{
  "d_model": 512,
  "n_kv_head": 8,
  "d_mlp": 1344,
  "norm_eps": 1e-05,
  "rope_base": 10000.0,
  "tie_embeddings": false,
  "init_std_o": 0.00423,
  "schedule": "wsd",
  "batch_tokens": 131072,
  "doc_mask": true,
  "dataset": "wikipedia_en"
}
MLP neurons of a small language model. Each row is named by its layer, matrix (down: output weights) and neuron, and shows model dimensions 0-127. Each number is 500 + 40 x the weight over its row's rms, rounded and kept within 0 to 999. Numbers have three digits each. A neuron's up and down rows have the sign that makes its largest values positive.
A block is one neuron, or neurons of one layer that tend to fire together. Before each block is what it responds to, as a language model described it from the Wikipedia text at the highest values.

Responds to: Education and institutional roles. Nouns for academic roles, schooling stages and institutions, such as student, professor, doctoral, undergraduate, School, University; also district, class, player.
L3.down41:526484407510495480457501585513523548504475477514507452465511577497536522516477571536492556465515553458529457501560466579483511457554529569496503373575511478451529512599526489530503535502563541559501467541532513533586510466531564430492552493504509457504477496436490549555482481475438518533483599543524463507479553479502454558521477512508491525541446428478475555481511462578396455457493
L3.down619:526451487511496468491520634458509505524453536487499470520406500579529482529453492488466591469508477441511505537488533536468507526499597482457488441475418519502537554532521443507501509533516566496516499478487508484566506484485471379477531511414468551429518456505496498583613494542529553465577530445537534468485508411411501441463513528539437477531543477480540508555480478569465515479476
L3.down1084:567485543527499508492480614485492534526467526543493456569443448554498464512441513501484485447579500472596544593453485484556464439453476469479484482521489457394463490506608502506474494483516512475553455512528458470554533445523525440537514493452552491477449472464445533549423525595513502554585523500506479508479460489468462505493552451467466609520484482545488523580475426478450495523486
L3.down1300:448518563440493513475617500544480498554469521487510508484490537494548491581513521532501542464510521476520446596504519508542481542510510515478457452509527422379523467470522473485537449414528522513527428494497468463558445461493554503535524492449426608475465452504484512484510535490445514519501426534469438522577473430493440510426531506498444516517523542505524486407517474478458440477496

Responds to: School and education words. Words about schooling in biographies, mainly "School" closing a school name after "educated at" (Stowe School), plus training, graduate, studied, Early.
L4.down150:552477550527568531508565465509507479450459571525481420455486526529528524477475463452487482480548463451516567433503546448503419535518528436495544439469527481444540517485548511457470513447502577521539588527452558460514453556521481480457536504449455468534455487530515481486468517507544460442478465407497462495576439496526456406457545466477547536460494476485493530523509513453444438500484
L4.down249:419540453457470507473496394453459487434501445527503517468541557467449548547459482423551537519486407509457499524483591448527494567495537553492531536534534498576531391502481503527516437537439519531417496497424533424462500479532484460468433485538558519498486517513493522500527478504388550488578489527502531497509495506483487478511461506544500507490501496490496503563487411482461544503503
L4.down334:507546446470492448498509503540511513519395537518565546552508507549509502496473473501490536446463476477586521472598559561506548527469480517470480558505511515523522507473546483452512511482507573526537553457495565557507533475526463536551536481460535481484485509488530468409451457562551519537500557531572579502465457549538477501534466526545491500505485557519428478519541463443523575492460
L4.down418:544479478541486447464536544484527542555545556526531431523502491438522486510526502540442503500495499458481497524485484546514457490528504522483461491474447528547474527560525517580473460467515554485417541535445417481435510498481519442533508486511495465467538425470518529428515467502506486484496495546559567521550560484536502526409547508537477472447481494495508460513472524489489469505507
L4.down492:435488538536545475464470542483469524445433464482477492480472500578534455512429553545515475467533486506471518538481514502491488546438507474496439516526444560466498504512503456501542468470414472404501482518469481505584476491454498471496568571448487432513426446505482479547513498551485504502567489456460537514550522550486535546521518448506438493504461529518494562505509470529466486567554
L4.down627:485476561496473540449468537475456517518466463503471522448550509497507460445502509575542462465553560415533558479456485511481469482459577406504514527489529459385594543519544531460488494520428438420514517530511505473517439485460564473538485528569519493568469490496520466554493508534571544475546521559566449540524532472527574519545515434464492455427421434519507422468552558488501498560517
L4.down844:543456479594500539476526510508508511538524465506470462475556510420554559519504477545514450537529480453500534464539569569430505520521512546519583433520474540466512486531514396507501534574557476459494521517555450502557486501446511541442565504531534530513501471517516505534497512570497532585480570551505539521454565482498544514470477412505489466556469546499516526456470487503507514537531
L4.down906:528572461528523467535497530603512503481477425449472529472553477511506552512481472440537567556516437517503475503491498523475565466510512532533466557535531474447441451471497410534475472483486505542494483548482524505464470535475478596524456477566438532563462491600528500521519553539515456528483530520496496512511504485506496494576478498565500427450530464522506487421515447506544486497470
L4.down973:474571547527400478505487497423539563505442532512509478510471502485432444493508511532483459423467395466490478522404512548453430501426501496498506539472456539572523431548464522419481504492501540425485532474497521500531494549459540408470505562526428569507479449487462515479527512498471491538557511521475463492559516433485499506433469588550564517552537490444454546506501475498508445534530
L4.down991:489406516535518434525501471460576507498554477467496533536542496485471509489461477546473494562498441485482440465488457495457533501473523477516458445434501554456560487495523532462538448545490482417517573467485533465573470445496414407524581489530469472503505501475458510524460461474561451554549485551472539559455550475491428514482530495478435535507505494509571565535506537522448498527512
L4.down1087:536478535536495480499491523494461502466341530533479510460432579526483501467472445588489531469470540451536500527523555564478538515522557476480459446555496556457448466544539494480558490475476503513508510492504510476502410447464508471504519432377557529457478500435467471563443522534432564477514546452499486511506488485384524529514545506532520520553477488440486475481533503514433489500484
L4.down1174:515493492494446409521492508489523463528496554514526560426453489507493478499537476560464441515521523500507496470441517524442464572498477517563508420440488538477466455457488491554495534542536472533511448441460430445478494489479517511482520546442490514461480495519514480447467493484514565445567487450455515555479514429594422554525444513526513488494521463451536486592459499482568490433581
L4.down1193:472493497578483494482536482464469506490508533422527486496468489526482555532521521542452485515530547456494473613483485472476485499432525451541505437546468514500492448473500400573462562508538517523490558538553496468463510441444470490495555544432465522522529528494517527475503541560463500549497506444534510496496501486636389502502534519442414532502493526547537492454505480507427501548497
L4.down1208:449558540573495526450528498546546531532491513518475504507459555478558524507476490526425570545558525457455503516517554523448529467515497531494510494534503542484543488477441436452466573528523577487588527557433473513530451516524478455486537464514471527421477514506545605509552483514476467520489490478513527567452559476494551517477529443447492477491583453545444435471494436537533514473575
L4.down1211:499418538463435484548458507476484486466482441519528486482526535414441421515503512458438492491492489508451489556520460431525458535517487564535471523529451459509500558491461596544539531490508523535464451516525577536441463544546516459479493502541542511443434515529490465507498534416501535461528570420432498520544549538542489507500497550456502460522536461558539474521583522422460499554486
L4.down1307:561487460484608492462581479506473502501514525427549491432480478474535475478552501436493484564436458525521464459506497499482464485487474479447497527471476465522476490500495443454409523471508546581472495554472495420476507592431472519495471481463463541498475533455500492476571441448465478532531400476507526534486542460479471506482455428527471495448496497584468494551534489555473510495528

Responds to: Table headers and section titles. Column-name words in table header rows after a pipe (Team, Nationality, Pos, Title) and words in == section headings == (Honours, Works, Life).
L9.down556:455549500478523534471451528472553530458414557480471510541493505545462455473435459506489478537465519551495458485480504546465472530560534526462451461545543466449522474556497481543505483489457472501519480499544514471524599498426523545457494499504522502495479517502433366488535535512553547462488474538533523497512474494492467457538512541500467545490450525500424454541563470495461451509532

Responds to: Sports table and stat terms. Column-header words after a pipe in sports stats tables (Apps, Date, Goals, Team), plus sports-record terms like passing, reception, Football; weaker on scattered mid-phrase words such as very, life, models.
L4.down8:474505438390585550402503579457517524497437518527548442538454520549534496511564567482466522511524548516474549520454529515469419503564510518518456421487527457527439507511465453538492512495461541499488437564532531588410506523467547506528540489482481506489507507471469458523518568495474528465548537492506503514485545497494428503483438459576491539514492469504477483526523524532505513505521
L4.down20:477504509475535468541543559539539500508540478530520460445472424512483467436597534517480474479478515600488490464499438514461583497500500478515477488473491480463519552440452510586535410538498583449495502554496471500485500408537560448483529450535484473517496443480566517491476548492561506493500519506512535487512604526540520418530456509493451476566516505553495501535545541437522530441501
L4.down25:489486542483553493479495499591425552434460578466502436514490504500496539495479475502542433528488501528458524410549404505470487516554569609479505494489554489506453422447514456475472548472476503517518544522557484500518453498511411508534466521482482571464502514517499462469527576534524446495564442429483526543466485577500429493571516512531533471427507447497472495529509470513530470535511
L4.down114:513478517415492421501469559454513502521556481533442531529462486574541475489490553517466525471461510544508487470489446488489527527490469493473572474444503451501499452431482476411430495536532543482500520510532451526567475445550491483553508511533496433435503484489432469491530505555501395472578499465441522458480473550458465488516482434580538476479557497506510537553557492480526544488466
L4.down300:508465535562483496495517462478451570519461448514508510524507537512597542543520450480476497478566439478480511509572458509500469504564487502462493544462453487461537507441496546519512477446470522495490419511518467472539524455490456445469508522528475518498478547458543482494527497531457530475543472489535490400511520474360551501489465453505535472455495462561465495487494478516480551548504
L4.down567:480574538450516483495503489550434561440524495507467480475501563439492520467452483487528558433487464472533488472476531528535478497432374501530524592549469453539475470492460509547495426526571489465491528511552522493582531492441497468468532524461514492532430492492469582489473489447548523482440493492523529432471547394397436515494456524516411511499522452513505524505542580446533452483482
L4.down676:511549481501530470493533543582513384477483470493494530592542500526519430549551497439487462591498499468525494435510548526538611507494501533530483479471506477511506546468498533445534488454467441532476563492518489464554492497521514514562489464562446509474574500520528487491541503526468470514507575496546536560521451529590455462494448479498417560467497482501547499524566507508458514535536
L4.down829:475525491500537523511523522553431546517532636458534543515454521515502490544458526524494541452509491487545469485480474554541522501452444460462468441509443510487486501630524490439503547479509504552468518508485490448486442462538474520490493521436510437558594506542533424519454536492448487519492496427471552522522458509538468512508453451455511473529495511496490512435465473542499476509489
L4.down837:474490531518551414493495439465523539556406560464450555489493442476515465525476512532533493410566525509519481447495512579563517489499421457460427464523532425496477452522535506484518529572454532484537400510441497411463553487500418475554407409496436532539617444478478511492540506520489510524443494530516458438481521451464439489545438480477521460516548521543435487465507486478454467556547
L4.down920:480486490494498454431501511518470545493527536517494504591460515468574531556550465498509491499478492463444619501546497515483460564523563462505436517483498434474547482545489545524514484528550578475488494519482465567450549468490493445550508498481519458464472519508452501521520553522538547440431495468495499477528457500500466454480541423510546536505538502465477504554484535539501465533520
L4.down1012:471500527457513506505498455481498485589443537563486498520512505500497444517427498461456459507454486504456481547567436481448518548499428493552486458491434499512528556463513511591424520477477473509517572390472480536522505497485475513465504545476481475534511574520463582503514510434451478421497462428418501537466490499516477468471514471450528467597529505452479516452526495545523539563576
L4.down1018:486558526554457418488436474457535545494458583521538568540491528511439452490492552547548531469529561450455518554496517496554414594497497477586517442507496544498503497501481469473547481511506547500500422508430537466502436543460524505432489486460533505541485486509505514498485462573483483547510479524573515518551470516457429493533489437560521487487547488522517540405554433456521516542451
L4.down1068:491532565512498462501554518587487463470540537505488487457510552516510576544517456482547446461487538532463488563550588440467492491558536459398502551587482484533405520531526557573477475472489525532552514518510522491458489437460441511475554484543433526464527550522450541537498427582535447546441509513514466457454473483475497449517494462423498515575497536562452503419477527437460516475444
L4.down1069:437499523455524521549508494435544449490512489456601526506426440563546512467543510592515480479409506487453440533538553473451498589544462413422467506522482495469509471549529507538470503500458532514500472526458507477372425455486457439510531475504486455468565507508492572527495524554540476558542486520499468499520527521534468485498503491579506449535499553469516489545457502458502523575491
L4.down1300:499489484543556555554564454497527509541491452525527544490430547515519480523520559475503508539474423506437500493496498485523489494488539555549418507461511437552482524470447425589489501453472510574550499532484532519517474499584516496539455451507499525514467537464442533550475537514416477520497496458463574493540477560443511574532548541563479460471543499470499533517507518458449497512457
L4.down1309:457487515440543535484498446528503512458471443482476424422515518466457467443505448475504465558448531528554479477513496562400451500508540474472499558480504510485562382516537559509470492423500478481560521506489429496473502480523504512505543426534518450415580566494503523519517495492467511497445549554498502499499452484461533538501487524468488455434465463462503493505515499567575528481534

Responds to: Sports results vocabulary. Fires on sports-record terms and table numbers, chiefly "0" in score and stat tables, plus words like home, against, losses, draw, free agent.
L3.down43:531471457482557439509558462450516501513500504546505507548603508582510418471548497467510564536466420539527514495535559522500483499439457459513480516474475546492532464566514514509531552466530477514486468489564470514497497562514498490529504487510531430431502551501436555500546499451500464446441562497447452589501537493525425524472438457422523548437527501500423475505470445524515519503536
L3.down701:516503489538481559568458519485489559513462527485511471466484483502589516579471492427529584579517414530561501520488479543538566504483505509544453531468496481558533492488491514533547512524489456524513441542562582529487451495457538527452537478524452492515520429557508529514513491473513510496537420564467519457520429565348466537549470515451525502491498552527488506491539514478489484375496
L3.down738:501532505459493549457496539542525563485510456506492472503453542489611530494516491517498471527529408537584455504502464471490581567473447555516581476462433441500512519465523524463462541516498548478485456483461528496377473572487505490544544492460496496457506464481509587539450484525492436409589504514543483473503494518554543523542442488541458511565554534543551595581526508450524526471486
L3.down1101:492439479537458445519476477476520491465503542512568481503525454486473416510542466521499446505489499560515548474471542466529490463495526461559548574500469506468464514555470543532546529563428489449544502456568454495493511505510487433534533437553607481490525585531510463533510492509552548462448541448489479460529462541499400540492521549463543524558518525531495508533447453538519586484581